Weights of a small GPT-style language model, trained from scratch on English Wikipedia.
Size: MLP 1024 SwiGLU, vocabulary 8192.
MLP neurons of a small language model. Each row is named by its layer, matrix (gate and up: input weights; down: output weights) and neuron, and shows model dimensions 64-191. Each number is 500 + 40 x the weight over its row's rms, rounded and kept within 0 to 999. Numbers have three digits each. A neuron's up and down rows have the sign that makes its largest values positive.
After each neuron's rows, "fires on" lists the tokens most often at its 100 highest values on Wikipedia text that the model never trained on; "fires before" lists the tokens most often just after its 100 highest values on Wikipedia text that the model never trained on.

L4.gate472:457494471476528464550567510448476529417567483488524456476525527495557564432486524464471517528495479494481432480452510416455538489549593531552563531523544527502548470452498540496466524483506474512552528461550477467472477519495536543437467525450538491463496482554487499483527494426572486540461481542492472518435479512483427457450441532459558484500476499503527460520527504494509515508592
L4.up472:522509526532522462518531498486486500511593502453457471460477511499510564468454536454497533399477452496517439449456501384511562482540523563562494521601548468549594526515484527496394557483478580448539492457565484507486501513480521434474455535518547501482415472492490508494522465458561485532489475495488491561483531516497458508489436513468516473493501469527536422501540464461543565484527
L4.down472:474537541491379495524488476499505478447508489504548491497511416457494541420499461497488402469486519550503418475467512603537535443463448501494502537528553513504509514531501519487501525512550450495465500456561440498537529574516449483413494518511500512519476482473489476561529446431432490478492559495596551531506505525518440568510452541519500497506427472515510549404471474483489530440473
fires on: "1", "6", "5", "2", "9", "8"
fires before: "3", "5", "4", "2", "6", "1"

L4.gate938:475578572553492510545453508475504520492538567490514550497520529460478509497492531487498454466524549520461451513504532396552485540458521511490430533482480496464545494511515480493523533460482542552536527476517576481458516501547531559504531457483463478473489558409578529543569510443538437562533502521491532534501571543475501473522456579564605478462543501476523518492493444474527577506454
L4.up938:498529536549419471568459470468466583543469458461540525594591535562480450465518503483527411476516533537438477468449535439444521521454542509501498484504536504476518530507512482455500490470525558530482518485556477475444502531561527490503492457472439470485517536394535512507497476463502537514518517524472549457445517538507521546501476515439517532537486497503533555511489460470561538490443
L4.down938:505499468495458434468523503543589519542467527508536482454505520531514457430533511527493496430497524583498475507451532504489503472494454476458532472506480523502555523464541526515445517492478519533456567592498544604487437601548483466439530464424548491414544523467465510505523504478465558438556532507525552552493500451507506565513527517531512493530545499423503542488522469428529531602560
fires on: "1", "4", " +", "2", "3", "0"
fires before: " |", ";", "3", "1", "2", "0"

L5.gate484:441565549462477483478538543479534470514478460522582537530452576467493556477493518494444544551511501522532507526499474454550445494459470502542533512618433476467449507471477467536501509414469539526485504593475459507470473451408484505475498516461569440567503443400504502475458503497510475518485517580522521459512496467545473515510528496451517491569480508520487483502513539495586466496567
L5.up484:420492465528483465518426510504505591582490557500606522477471571477469521496522471504511542518553458474471489452482522580518423460492499490442527500536498520452503497506455508491511429501541479475476510469513498518438596365463493503540479467497507471516465530485486480508485492407551478479461479499540502507566422463535517516507518448505490526484502549483457469529468506525549454488572
L5.down484:533491514508441511487513526446534454469447553532558513553451618481475442516476555483543391563473535519559535496498558526561474531497426446500447484482500515519457523439517470480477509455558500426476457600517482397581498476536434522502513525512443517459495505460525508503468584538447491497502486506482495462484612493472522496479536449537488515554487540529480456490564571495406480485530
fires on: "\n", "."
fires before: "\n", " It", "==", "==="

L4.gate792:534534509555551473517473458499472530546531517458489559509505520551508539582497524461584483543489529487486451482532551507563542573540515516550511514568508417499487557498480488432528521467498503422434471462500510491499529481544488465544514452490447471505508564518576460599484528493472470570540479489500495484471488577520443512527530485579546494508534509515566492502483497479463464528489
L4.up792:501503450495510527497517493560513515503518546437506483554500547530502498531510499512494490456483511513522530444482466490464510569432563543528567543540489407557504475499477492525483579524535511403569507459499525449410512533430493435533535470469494465491452544533546462499478539440483460553552476478542598565464521538498565524525517460506574507502525534473561477543465477492409484445434
L4.down792:563440510481501511507515452500543469427509422440525517565426528507504488410578552509505548542452413542501524485451514495482526561512541488495489455478542564436562492466512531510490487438481518504531523515475500547467516569508459499532503488502459479502536555502570511449443488465498483565481535553464515521528518483554419532457496411550523540525484467576497564452494505470513502521592
fires on: "3", "5", "7", "4", "2"
fires before: " |", ".", ";", "0", ")", "4"

L2.gate870:509473506503444529555517485463500453467450469523522535514464546548488510497494501519497504533490589490548507557455509514532524560597513521487453479559505447591457547506500571520533449370549450480515491436511501491514469503435554520413457478488460530496428498520569479453474438469492481533548472495539488479459465523528546513572530454489476510532473485485483484522449562490491532453520
L2.up870:515450498514561546544559512566557465501533474564519589474497517466524555487537511425472479475554518590445509526597419526583517549550474475482505448499520495526505557511509504460507410498507408470532544547517489470485569454474508543412466491474490462522475488511519406488465483444512485491558488515530457517519450509501501503583518470514537507462424524532500509533576501553494537520549
L2.down870:492546478468455475463552472582504495596454490581399529453544577444524542530439592511547496454552510611525514478461461506530463529574553459516473454452531436578489511560490548492492464532402545463462490528492481472485489530480426520469495408466530433513486529538529493505536546518530528416540486508546547465527528549551494503513521510496521500458510463463475559490557416548494519551516
fires on: "″", " Candidate", " Name", " share", " hold"
fires before: " |", "N", "s", "W", "E"

L4.gate108:466499588517431462500495448471528541473483488516554467474479518442531523530495479435462528420482490497512446487512485525472489495545486507583477476539519503444469407522481430528485526458503498486512544523557530506525491523538521398438462489451517490482498460507440471469486483483466479512555519517519497498507546520536518402453454523516464485495443548479583446495465476560541482418469
L4.up108:519511554497468463522524525451520471527443542471497512511441463555414518504486452520364531545522497444526516497477444495470462544488531480536444500561429472484522442530480509564521506429505518476514547548500602558459497447629523532554535489461490530531483497557487479475480545596448515485493490572510525485489518531497500514550493426531428481558507503445446483545440483514480484515462
L4.down108:517558593449478579558455486550526521508546495459488402486460542464447469508485520504494538473546513485500540558520571558549564495537400546434446441529490479515492489513586454582566559425541422463463529516492541533518509549438571490493453513510492517442514485545506531475511516457459450463463470515516445429561480533501499472481568511508519424520478592505592459491487513520488553417481
fires on: ".", "\".", ")."
fires before: "\n", " It", " The", " In", " He"

L4.gate977:450505538558477479520501449493484561433481490480513487466497480493521479509515497504509450461518489398520522466494437459538458537430537497589546452546568501547475432479579523498458548464499483424533515451530483532460504526558577471491449510415570477519566439520517506520546603516474480481483509496540559532517515531494557425495524484478533516496436507497548508552489500529517502471471
L4.up977:488526522510501507486543478524381516468494449458529494517495460515510453406530518516483496499498529538444545540459549479522477540488512489456473381432477468552554481493448467502502466434514554506536454536517581468513502477510469518505504420505557495555577511528435512485544472566505486552567514560521467484476462485564524556538464559498553438451488481424566488524483470488426567437506
L4.down977:437500525538514481501562565547530491522545556441457433455574433462483494517521465476460505494500486540562518504518509547502449534533537576560398488443500424495478547521565456475530534413491527519497548464487515520507568591519457508520480529430515498477495511578495550485430541609471476526514426509557531480539517475553475521519494469601529486481457515502556467499517448523556438455484
fires on: ".", ";", "=="
fires before: "\n", " The", " This", " In"

L4.gate741:474486531507529487526508504507529474460494518537438421493501522545495548522512535474487469446484507508453475437506477517465529472488479640529454505533527518495492563431493486508512553541453535489468536538546526495412474529458492545558493493501561447506516479408593434496489435407462455479543528443528513496514386537549491483501515425512528534418542524507457439566516513582494516497453
L4.up741:516505554461572495556506515517483477502524509483547550499494545508407496513630482511455572496483585587506605495523528563483487557476498475491496551479501487497497473470571445488525517485519421508510505488425478465536504494499574505583451532555550561488556457509485463578489473489552498486428440462469536448518474472547508607582493428529489463436468460479476539525496500552558585461561
L4.down741:513494534449450426444529456544481534541523549472460497519373437413439454527510488462466524553482515521537471500559500524444500518517485516543483465459478544483468515511542464483543462451529509499521553522500492398476548505528454510522450544492516480509460527526461517430567548548557462583520597476460480496532538557524523516536522491494553539487543504558472515502512508477508530544564
fires on: "2", "1", ",", "3"
fires before: "0", "9", " ", " the", "8"

L2.gate939:495457511442516458485504519467537531521493487581543545507498470526552540553535578516471591507463525461495536441505488559517531512529527411495545440578569489512485501510556518455458540529490518523504407452510505454503542553525520515562535546481520546511535545489515465456527486413552446473507484459502511429453490484485476486484528503493539579417470480498453491513444506573542503547510
L2.up939:462516494500636477486490582511459564479507499543535541512511482451525562538461533519507495486467559460518530537525512539491546538601511436427545525554566515471469502500543543476483505507517545509485474532560451536512532499451528484501502538442564499564492464531586458492484461556514442559492475529499416475447510508489449478487495500456585458439462522508460479496488483490513546482513
L2.down939:487586524495536499534560511561529535459455521513477503524454562461485571444405465532477513541471585461492443551435512425489511526515492502473465480552579579461564533512485475539497534478549568501521506542470436496500482462531470482559466486435451508478463480496480556503499505522457516557516523494523530479480469513509482432496523441555526443532460472480523512519510470500425480437461
fires on: ")", "}", "]", "%"
fires before: " |", ")", "\n", " (", "1"

L5.gate753:552485500559503541546536529484501509472486521546506548498500534492496527513497490430546516563584448540489455463484525455484501545390546504506475528476476506504549441532462524516448503515492488453501502527501549443523482478539513484450566511515471572554440552561514492505452537433444527407543458547506526568547461540574529474535509503545473536549523539501496475469513527577472568461502
L5.up753:500560490530475501440489450464484466486499480582478489491520482566464484497533514469493454478521466507541487539525533479451582538503499473502456511500530508455458504498456491529462463484514532506520516537482551500479544454562432545513512568482560460510476498499602469495487446480498562492607462495499532568583535503517482476455532570505484535470506469443547548518546527421409522495469
L5.down753:482537523490595463501493497472511439477474531543450551454445530513528524443490609512503466521515516543501505412498419494480430519472567471498440553521540500513450537483476447471527450501421558472509499480447500488515453582565440528509407541451478474476537537535553470547557449477522496433478548505478565500524480518557517469558530454506497496517448468391524499463482462423397582501490
fires on: "°", "^{"
fires before: "N", "W", "2", "3", "5", "E"

L5.gate669:493471513466494495474515465494524502474459453530508516491447538508556537541457524528508482528578542440500465537474520536549457490496534467513495475509484475430533431585491512497461499560583522452460533444531571546539455484511476483500531482480511477424476447565466460538527499491463460494471462459443498469475520416515427514519570465552507511485448561578503495476525427575518543452556
L5.up669:471499495504496525490461474500515388523457486491493478511435556450556513541509501483468504532444461450514527573533500475535479549410452501507566491460490517533470496416514516518445524517507468470509493550550464447456470530483504517448479481471512470466422492441497466462553484485565507481488561546455558482447478563483545512506507447523523530518545489586460405436529471483505499461432
L5.down669:490518485488560545485578530494516550563454442524461477507496514435454497570524503542527537433567540516532430567533469508561564587527509524555450477464533494528511596495529522495492448415460416461461480466490529499447523544538491535473507493545510468463495478469421463500509507483412488537524531456626435497468492468533492460515494472530486479514465524458563483491522430592483483566515
fires on: "9", "6", "C", "5", "7", "4"
fires before: " |", ".", "%", "0", "7"

L4.gate712:483554441545475474464438498460493477458521547431534510491512486532525555412535559534445521491522463508537479468468487505553566479438491520517480483590498468501424515471477551473468469493532425493589459489520487535495486452574534531553518525498526537484495497532533523531458522475500458500488494470519475491523540499494504500572521489556526465512518491577508492542520460482477549521454
L4.up712:497540548457506506530551560426477539530535573548552570515459591516452540492549493486495521515506467549483510498439430508539505433442545512501515562502499487438524567475447463486467492526490504445478527505497514542548464523554497509503500513501500515436438528550505527555535539499546506478547508502510510525454487537496471537522531449479508390510532537558598465465436485485482523532538
L4.down712:509431557546475475498573488497538479426573594495535493477481513495457570459505489556434548430476530555504480525477550561497514534525477474495481519495561558487505389439386480539493526494538497430479496482466522506479492472521423540478505449430565424458476470586441509492470529518499507423476511523555509470509462495507482499523515511459499463543491536481501526539460500542513499527481
fires on: " |", "-", ";"
fires before: "\n", " ", " —"

L8.gate634:494552522467477518472542464480508516421575536447451457572520473512556543522443516547525508544549495442535423522540452546498569479447480516430534506572402491505488553543444507495568467502492424496479505508440464518511537481460535529523507578514488552496540439448490453489584464526486475521534502529464605481568488486494451473461499435570475489557441505512519520533548541470499592561522
L8.up634:577532536431477495568437450501571488459524466484490524531531507541496494535556567509462513452504492430503471385442525545507490512547580526568471474441513513555529494515501529485467540406478472487497548490514434527544536587504550565507460494570438457450586495449531473509501454513505588413493467513535536480510533589590527501480436502564482531480447462478497492493555443519421495548499
L8.down634:476517567471485498460562533573536533500496539554496442433562480535508484455477484486526522527404485487440506531500428548493465482516496500500490503470469472507524496434490475423512545506510521459453495424458486476529461461455491497508515487527474449541438480489510502571558456483539447458553507533545534565476431399486438488419476454568467489544498488481548491510486480520452529545509
fires on: ".", "0", "8", "9", "2", " ("
fires before: " ", "1", "2", "4", "3"

L4.gate870:489450471438476484510480532472482469507456541452505495514520578481587450462454379474485544477444453435507460459505467493535487491558514475545427529508442586507498435506530472547508472534549543560455513572550497493551514463493473492533454472467485502442536433469571406481352462521519474551484472500514511536561497445484529505489476462482535530555462564486508489421439503427533518453469
L4.up870:527490460527451479483531538517472534484552503489563570479495409455448589497492508515478536487553494458515519514448461515460514499458461509489451495580521480508501426531577426527523529512548457504497572564468522455441577507550521444527483420505479537497430536596490469499498515506472442467489528461503466473523526500441409525546493480550472459478553550535420499509519502444512474453548
L4.down870:456480475514504555510504489484534555484505482485527458528460524485479505524505506541520533482554516478508512506489529410531475457531452495425429442563460518564451519518543486585480552428466497507391513505574506545495479498404562435434399548496470456556453543481514616485507526532472440522523429478480454491567537475548504481493542467471524472565442530572486510449515530569556471486515
fires on: "\n", "."
fires before: "==", " He", "\n", " It", " The"

L5.gate597:475472516458478508521450453617533466419478541556491492536528506541411497477517515518531488502554527428515510515514518539507519512484474512520516385456521440439437428476504459514532480449450462513511533495468517510496559495547546516464499600505594559498525470514561358570529503446464489451503523423505524485480492487494514481526489571444549547501522489449449593538502551461475513518488
L5.up597:558500508412443512490498482471555463506457462482510547485517500542566513555464454443482475504460486519528458492497520509441614456454555508519503511454461480532571557509523510447582526521524469508467432560526484491451412530475491470493551524552579467527540528452499534493516508362512510478532554621484511441542483533512447522488521511525446453477507519499564482507508450455455600539451
L5.down597:587486488489484449526542563495541537472454521533512463459490485563454544505496527543454499445466445462532491431485503529517521515518592507486417484565559525492555510524476482553499440497476563445563539545548482443442510526445507501530489467425543524478576495531449460449498550526505520495462547551471499468442486556477519462520484559426470564518537399513486535510531501532493475506497
fires on: ","
fires before: " "

L8.gate141:491472478471515447507450411604499546528532561530503482521460481528432476503470459500523520471534536518498499494492443485477493511525470524563521520561467543593535489527486488511544501540524495480461543486461491432490574481529442499503484465541418499543534532471507500502397453539436431493521434484452492553508463444494510452487541508446506490563498533437429504536491521451539534524554
L8.up141:491506580471505512533439500413508565541520490533485470510481522537438439390552513516514486524477502499520454399432540528544492474493548496515490467487449495504527510536475407556520502564543555503473463454492521534527451450491564455460471549543486572497499593454541469482498449558507417483489514494556451504481559488483538433528491467537518442457526512455451510477518461526496543472477
L8.down141:478500553508483493446550508553460515474430496513523422490515465486482516522492495535512488411539488490478505530570508483528516526605469495472541473487543544476523515542494513535487503431497505465546573506554550521505473560552455519523531477526460426473505435480551486510541510495540451495556572478453521567475573544501487518468482509414503599508601461450601543480523505485539514549502
fires on: "9", "1", "0", "8", "7"
fires before: "8", "1", "9", "0", "2"

L5.gate1018:467527505529491476501546498465572505492521511507506547521549495556515480499493556462480534419465461465504500544483464414512436504515439590433569530531448500425476508512570456433474508505503522522553530465464550539517547580575525522525471512492491527468567469470502559530492566534541517472432482507518480501553502569476532461518510429524428575477516495437505507544477500511472510482497
L5.up1018:424492515502525516504491497492524499489525525476506500492576503482481439549482485470513484495530542534527505472557513536512548495446510470598474548516503438511505513520478505428442483482433538552512517484410495481485442468462500514503495517482494432551428444522520536522468537589499559456519522513514446482492544533550442516572527535501436522477558473462475543557489549513491493482474
L5.down1018:492436517479494516457529517461484463519492499472464620535452481485481521545468489457560503487489472522479523514511487570465538492500481447620547501502497553504509512507595470492583527577466550483523476571464471603519518542519497503450527536483493509497524556497513491564543494455478534475567574493528486533493568503455421497520456440498555471532463473513521499520613524403501517496487
fires on: "\n"
fires before: "-", "\n"

L5.gate214:504514487479476450610567475505448483475485448552524558521451490479554482503501483452513477465504506517487443422425471542537414490501431478499443448462543495522523456488476458509497509420493461523494566485528545510569503539557527521431451527511552513492545508549461514543503500397487516455445458469477438466495484518587482466478456545540524451514519544507592463495485512511546433468445
L5.up214:469446516474558401470467538520583476570558464482485486493547505507502473492518482410432552482497464569557464582491538530466514508513457472493466469460426446477453495512521464543451585528456485453487478432476524516499534557456502495539444444498448498495499524484464569474510516536538510524501458616569518446543483457453454555460577480514576493543492536450575551531492476510472428525533
L5.down214:480524496531463469497478519435556492462574506478528453500470478498437532460456456520527579495508498468462484467508500494515513502518510603513537535461478514489554461581518472490543439518535456565522533580470499495569512533464468483474482438511587500465558430458503469490479454562503494442443429557527524494440433485532541561489480514519478415429546523515542499481531547550507484423481
fires on: ".", ").", "\"."
fires before: "\n", " It", " The", " In"

L4.gate426:490475550439561524479565473438495449542401523438546521522494459583494569492494517594548528471499483491550459582453529497541514513453525541452540436449512532468468500445474527539513443470540423535471480540515465574530516469509547450468516405468480440541455470426426464532532450479451511436472576496549530498540524478549471482450524531450556470507486529451458512505446505471488531494563
L4.up426:531516491521534467553479472530539475488493491516560473459489470539523498471487455486483526444510508549443469534448621503508524544504487445609581499490498523585495459553575461508475539450548541511466552466527471571462408474531544497474497514564455471495553512469551481545427495534491500491489525465504505507491553497523501596543501509519491442467525471520507478472502520489493536421478
L4.down426:522489427472540460508498460531432487445552545416494485529503454510537571588492497564453481471580463501521524508503466465581499538445559510508518488423620508525513519516443441562477487501513484453473494476565500525415453485490528521438528488497419463478443440530568468511475585481505557445515512485503502566496465497512503469489556447392493490483510442426444501525523465534552552549496
fires on: "0", "9", "1", " $", "8", "5"
fires before: "8", "9", "6", "4", "5", "7"

L8.gate314:579549539572550508466515485521538573493447510523525501521539608430493546557479524471444512530448525459475501488527461530425502539547439546473572443568582504539543451448440593521523478461552501464492493509506539493477489472484500577439520474448488458464433479511493530519557455495498476462485493499485473614520501581557396465555439562477529566477449485493496471503485494479592497464447
L8.up314:542519452526491565495523522597515553543482540432476534506539532487521469538491526545518441481543479517525478425534540535484503525481547442450531463501508505471463545484515475545450512427469513463505535469510519472528482469467434438512516496511450483509495507418473486472529444537504484498444531568533507576462428477512462602466524485512565484500496469481505460393506513464478532445486
L8.down314:491418559457471465489511481516486451485474511505541499580484500422373507549493525521564490468486486534507468553547449452481504465542434519484458503521460484544490436543492464511436497516512440507531443493515529476444491466468444513495511548473475508548453530524590505502542505489510466526541522474551453468551526464480472448550492485550504547468471518412545547546514416537542612483539
fires on: "3", "2", "1", "0", "5"
fires before: "0", "5", " |", "7", " /", "3"

L8.gate334:475500528418417472466489486497532556483526505515494514443450507509606510471466544478473467483551481468488456555464490487479498486513495556522533498540576519538471505533500503511511604475522604561561550480500522521499593545535532519478555468515451476501495531485476539478554492496537500558516488543517544478528543521543564495484489513518450523534470514520613422566514513529525545411516
L8.up334:424565438501524504498463527552539519463437437407514505412458447508417458480486481571503527461489502496563520506428462539505512419551392522541518467495518536478469524471476507557464517544495415522527452522484515474543429419576536500519443456456484484441550610525470498504545494381535514541571490443484483548462550492531471464500534528532510447480473504563542471507456501543540469509538
L8.down334:524498511516517483504458496533469467531554476533479460476577430479499540512496514517436605509553483484454500481540497503544568543549439505446464498507508481467480459456527430524543549512482476563486515476493510493512470567479524441447454533503456540500493419495543482510487526524483461440419436559548514571607502485524529507513500471449604582512560486408545552471519403530520457528481
fires on: ".", " |"
fires before: "\n", " The", " In", " It"

L8.gate837:509470568453512443526519499530484541484490536521458497472572525537498557435400501529531523551423514521564496390464500520498534586554495464562532460484476533484470551517543459539458515547542480573518525528536549482508464519484511503496421503430419480599548498434473513538516468391550500482514482428525573528540421461600498558507445430530438533481515488483495475552525450486484536510585
L8.up837:503476445454489580552530468511447538489534478494500470490458522500523531514440419521530496492545503467464508564490554567430557526438452483535498523510458499461479558489495407469528520431572549512557496496518456522470545564486482493472512445455505481502545460439525493435449546481523531467520575567479558505490440469547461467480526545538514512519535556497451499465509551522427447504536
L8.down837:506412472465531567503483452459551477441502458518503496569498542501486432534504534497519494470490480489522603520527537469522479505436453509469517414521500490573519502562537580534550544527509498481493492464507481540502524526496562495450551526438533486517489550534411475453462487513513536486566497498525525545445538592499390488524506547478527495526496510395526507524499488500468499538458
fires on: "\n", " ==", "==", " ===", "===", " I"
fires before: "\n", "-", ","

L4.gate175:528534508466515496530533545446484538517512523475515504469547501504543533505503586437515488433460460530477566456455466520417568497420580589487528485457507475487509426534543507447495532539474554462526503416503492546488517447485449475495484481508486529517410526524482473497479530529516510555539535563490541424444463570465511487454430512441537533477485535415517480517475519554471512499489
L4.up175:439471529432512574516478543486494486565544439424484475515570543506536538513459518485503514500481418407405616453524501527464536457441533480493524513463419490442524520471536446455487542556463524461509512465533466475488536410455470481523492489479520558525459429455488545529455575471546541574505490482522472494449451503477520437416523523487542523484494506476460470474482494546476532496526
L4.down175:513516516458537588490517512521530430485521409483502518536463467531538459527470591481419558465462514512473494514529509481507540520454492466506503503456494433471550545573523449520515501426507511535537530602521525532502525540531415507472405450465478500496495488465497516464437543503496506494516432506600535508521537477552490475448545508483540499561583474511542481488519465563488490415492
fires on: "″", ")", "\n", " career", " details"
fires before: "\n", "N", "W", "-", " |", ":"

L2.gate559:452536510521506456473527475504460484515494479449569544545456582498574468526462498494463475476474523450522555506474480528502488504507497498488447528520498516471458505468557470566506565507596474489474524472502501464500515456497487513509533484496524517504501538414493547523414519449464458510523449462465482453462355312583459523502541508557509437511504580428469514479453458508520559471513
L2.up559:518530500444525420491452548540496428514466481522517505499491539579570506519541545502505521468522518530570485534438554520497514428472521495538505541499427546475504497438522464560536507486472529500496540451558525500517509445403482438491542472499511440504550442385483542515440542492534455548529434518481498487479541460522563489510512488581556554546590496498466484502483567480570528451562
L2.down559:489457467520443489489525485449495513573537498397507481533401531500468458498415448452478501532474460421491476462551496549433560473488441464447518421496438495540459505547501511524535509492422510436467482584459467549536447556473494408497397501514533460512531538411508517488419546476446501487537473498496504513576523454516452492517469454516471484482481506502477517554517541503452479461519
fires on: "\n"
fires before: "\n", "On"

L5.gate611:461559499488492490491525551485463501545523532468542494426504516471528457495502518406484480492485508504483418509449548510462466566461417479471546506504488483509528519529467486441521432529485494471503508455440543452509517523492511442467570518467502491566388519452500507533467462508476540480523532498474636448466447555575449454526500544475486538478464533555506537467480591521471491457476
L5.up611:456485518474568510488488482555478484482460562483468514536503476504466462565472485489467434499506493538534518465517491508443504505533531499465505554507510548528552486554437511468511506585468500532501482519507489510546446430470533521607512498488492474514488491473430538482496550547444448512498516504472524523430499529494455436594488548446512534509531484453485537505495503434488515534567
L5.down611:442442563402437508445512487507545540519526552496557470533441458537493514566486486488491461491502547462611507500557555499486484453517528454575480453497479472487552533497519480471486469525472460580541416458485486511495563537497459422533525455551401523479500548448483483483496521491489533545511483468563451491503553515497471469583494502523510503514464434584512475484477515466499505538490
fires on: "\n"
fires before: "=", "-", "|"

L8.gate871:488424501517520509539545480416467467451453444534463543437510443508523460529494465469520447549555556495569512573532454468476508550442497420484534457502502550545542477502448446486533485491502427517445559522479442527477560491562560525525512503485503584491556567425477539508495414467573578475474547504470488478504486478491504462467430444526484505542509502432528532527581537499476483489493
L8.up871:494441505513514518525537470449457493419429513464496453443482559461457471527467514512545473523556468498564488561527490539522488513423491471478490474500560555494454511569447447502487509466504525511508574536486492491431572471499487512475577442466434471525432516490515547464488516508507477471496527462484397468498490472530548487521511485523465494483507510483473530476530500492499587616482
L8.down871:479506493555513563487550511401534488520489455510475563401575557534534433470497520558551424492487547518502527447502447512521509454492499492510454578429542548579512510498512507505542485508541391490530547504502513530490452485577544530523542464392487544475521540507549503538485520493544497480469517490515522549585495539454485550465435533532456494527430443510522540462469553513508481401448
fires on: ":", "°", "′"
fires before: "5", "3", "2", "4", "1", "0"

L4.gate474:481512588421511498515530542498501430494450466438565506523570566420566546480439512493446518456514509538548456509500572520468545478505486471376487457655502504408479438503474517514512453487445492484440463637477489553508552465412489491504517471486546473495518484459479531485490504494551452509497518606450469439494513496454519497529524436451516499505489559582469446508490471488571463484546
L4.up474:530515589483553475443510538511486532501467530455505544539465534520479547453485493540423546533499457529544504586476503487542462572453458512472490530534426518468487515487476441567467499443441498489478574523427500550463474469467463527510531505475511498489481518398487472531512463579507448469493521583496556469544466416558529510466571503474513516492451588529528495500442466559543540508582
L4.down474:561459418503506521485441567519531420533477506541586503506524539478499390447498475502449434510510489406570504456458515617536530514509466425501453489512484499510473503490508478540532509478534465465473443612520529489579581473443526532522500471504497530511493458466482539494459492541467439479482473497517516470597487518547545478541514490532499510526502460480434486450513548485478491504521
fires on: "\n"
fires before: "\n"

L4.gate959:515463528478499485478503517476473543601429524598560524513518481573530526509558561517540433481589494547525534450501467579497534516538586440508436554521516493548483449506534504457472438483501489503508441538460501472484512496466493526541481532472455519603480554492573526501442489380541488453495521515503434526532483484520503438471446520471459434497516536493513571450490501564503459445520
L4.up959:499510489504522479494606379508489498480501522534520554442472505469480457490493517493534507488417543483540486486479513478509487597507457540494491481486486484462476474518576501534496549461456567497523572493469517466528448472444463587534442465401506506529486486509580512480533481466485483463482490516453502498445513577563490461505511535507460495471523474469469480476478504551451471508458
L4.down959:485564525466533485433560453497528548440418500463465548493527524522457545525487471452527527515489549503545510501506519569476464484505559537492502526482527529522491540511517499491491459581473507498454561522551495515479505504520492499491452432511477532458489449554491502525501461486456448469463432477552445562472500484530504487473559493484485551500559473476448454432438514550462425488538
fires on: "″", "°", " Da"
fires before: "N", "W", "E", "s", " of"

L4.gate808:406475576469476520541462481515537522450467491597432510500495486483462484489526479506485530495467438499539523490551535476558559517467541553535457484474408524470558418479492548511524504555476583569496536460529470438479527518539465511466525522475572488512506512513522443556491498487419493475446473535456550514505440523551404525494465554456480505463473451511537505520435505534461498459497
L4.up808:518519529525602514513426508498570527436500571517446534434545465479486534527491577519487466449516549414559497483514532456507477559584520455608561513460522502494479402493526509486487505461521466544522524534462491540462483598505459528580446471530530530469447528435445422433455503515447461460579516465516427525482515488437494568531484548503500545464511536537490548423584464545513548505446
L4.down808:487500498418501440518480483501506539527493495460513509529479537558537529529449472510499425448500588493486516526441463518519502584475460517577441475469419496543573495523515501446499489560561451527496489494501464544510496435532519396536461460446512448475491461456494506521569521508409480451447485430475500517449511427518408565503448544522475446484494467472525475421530509521519505525487
fires on: "9", "8", "2", "6"
fires before: "7", "6", "9", "8", "3", "4"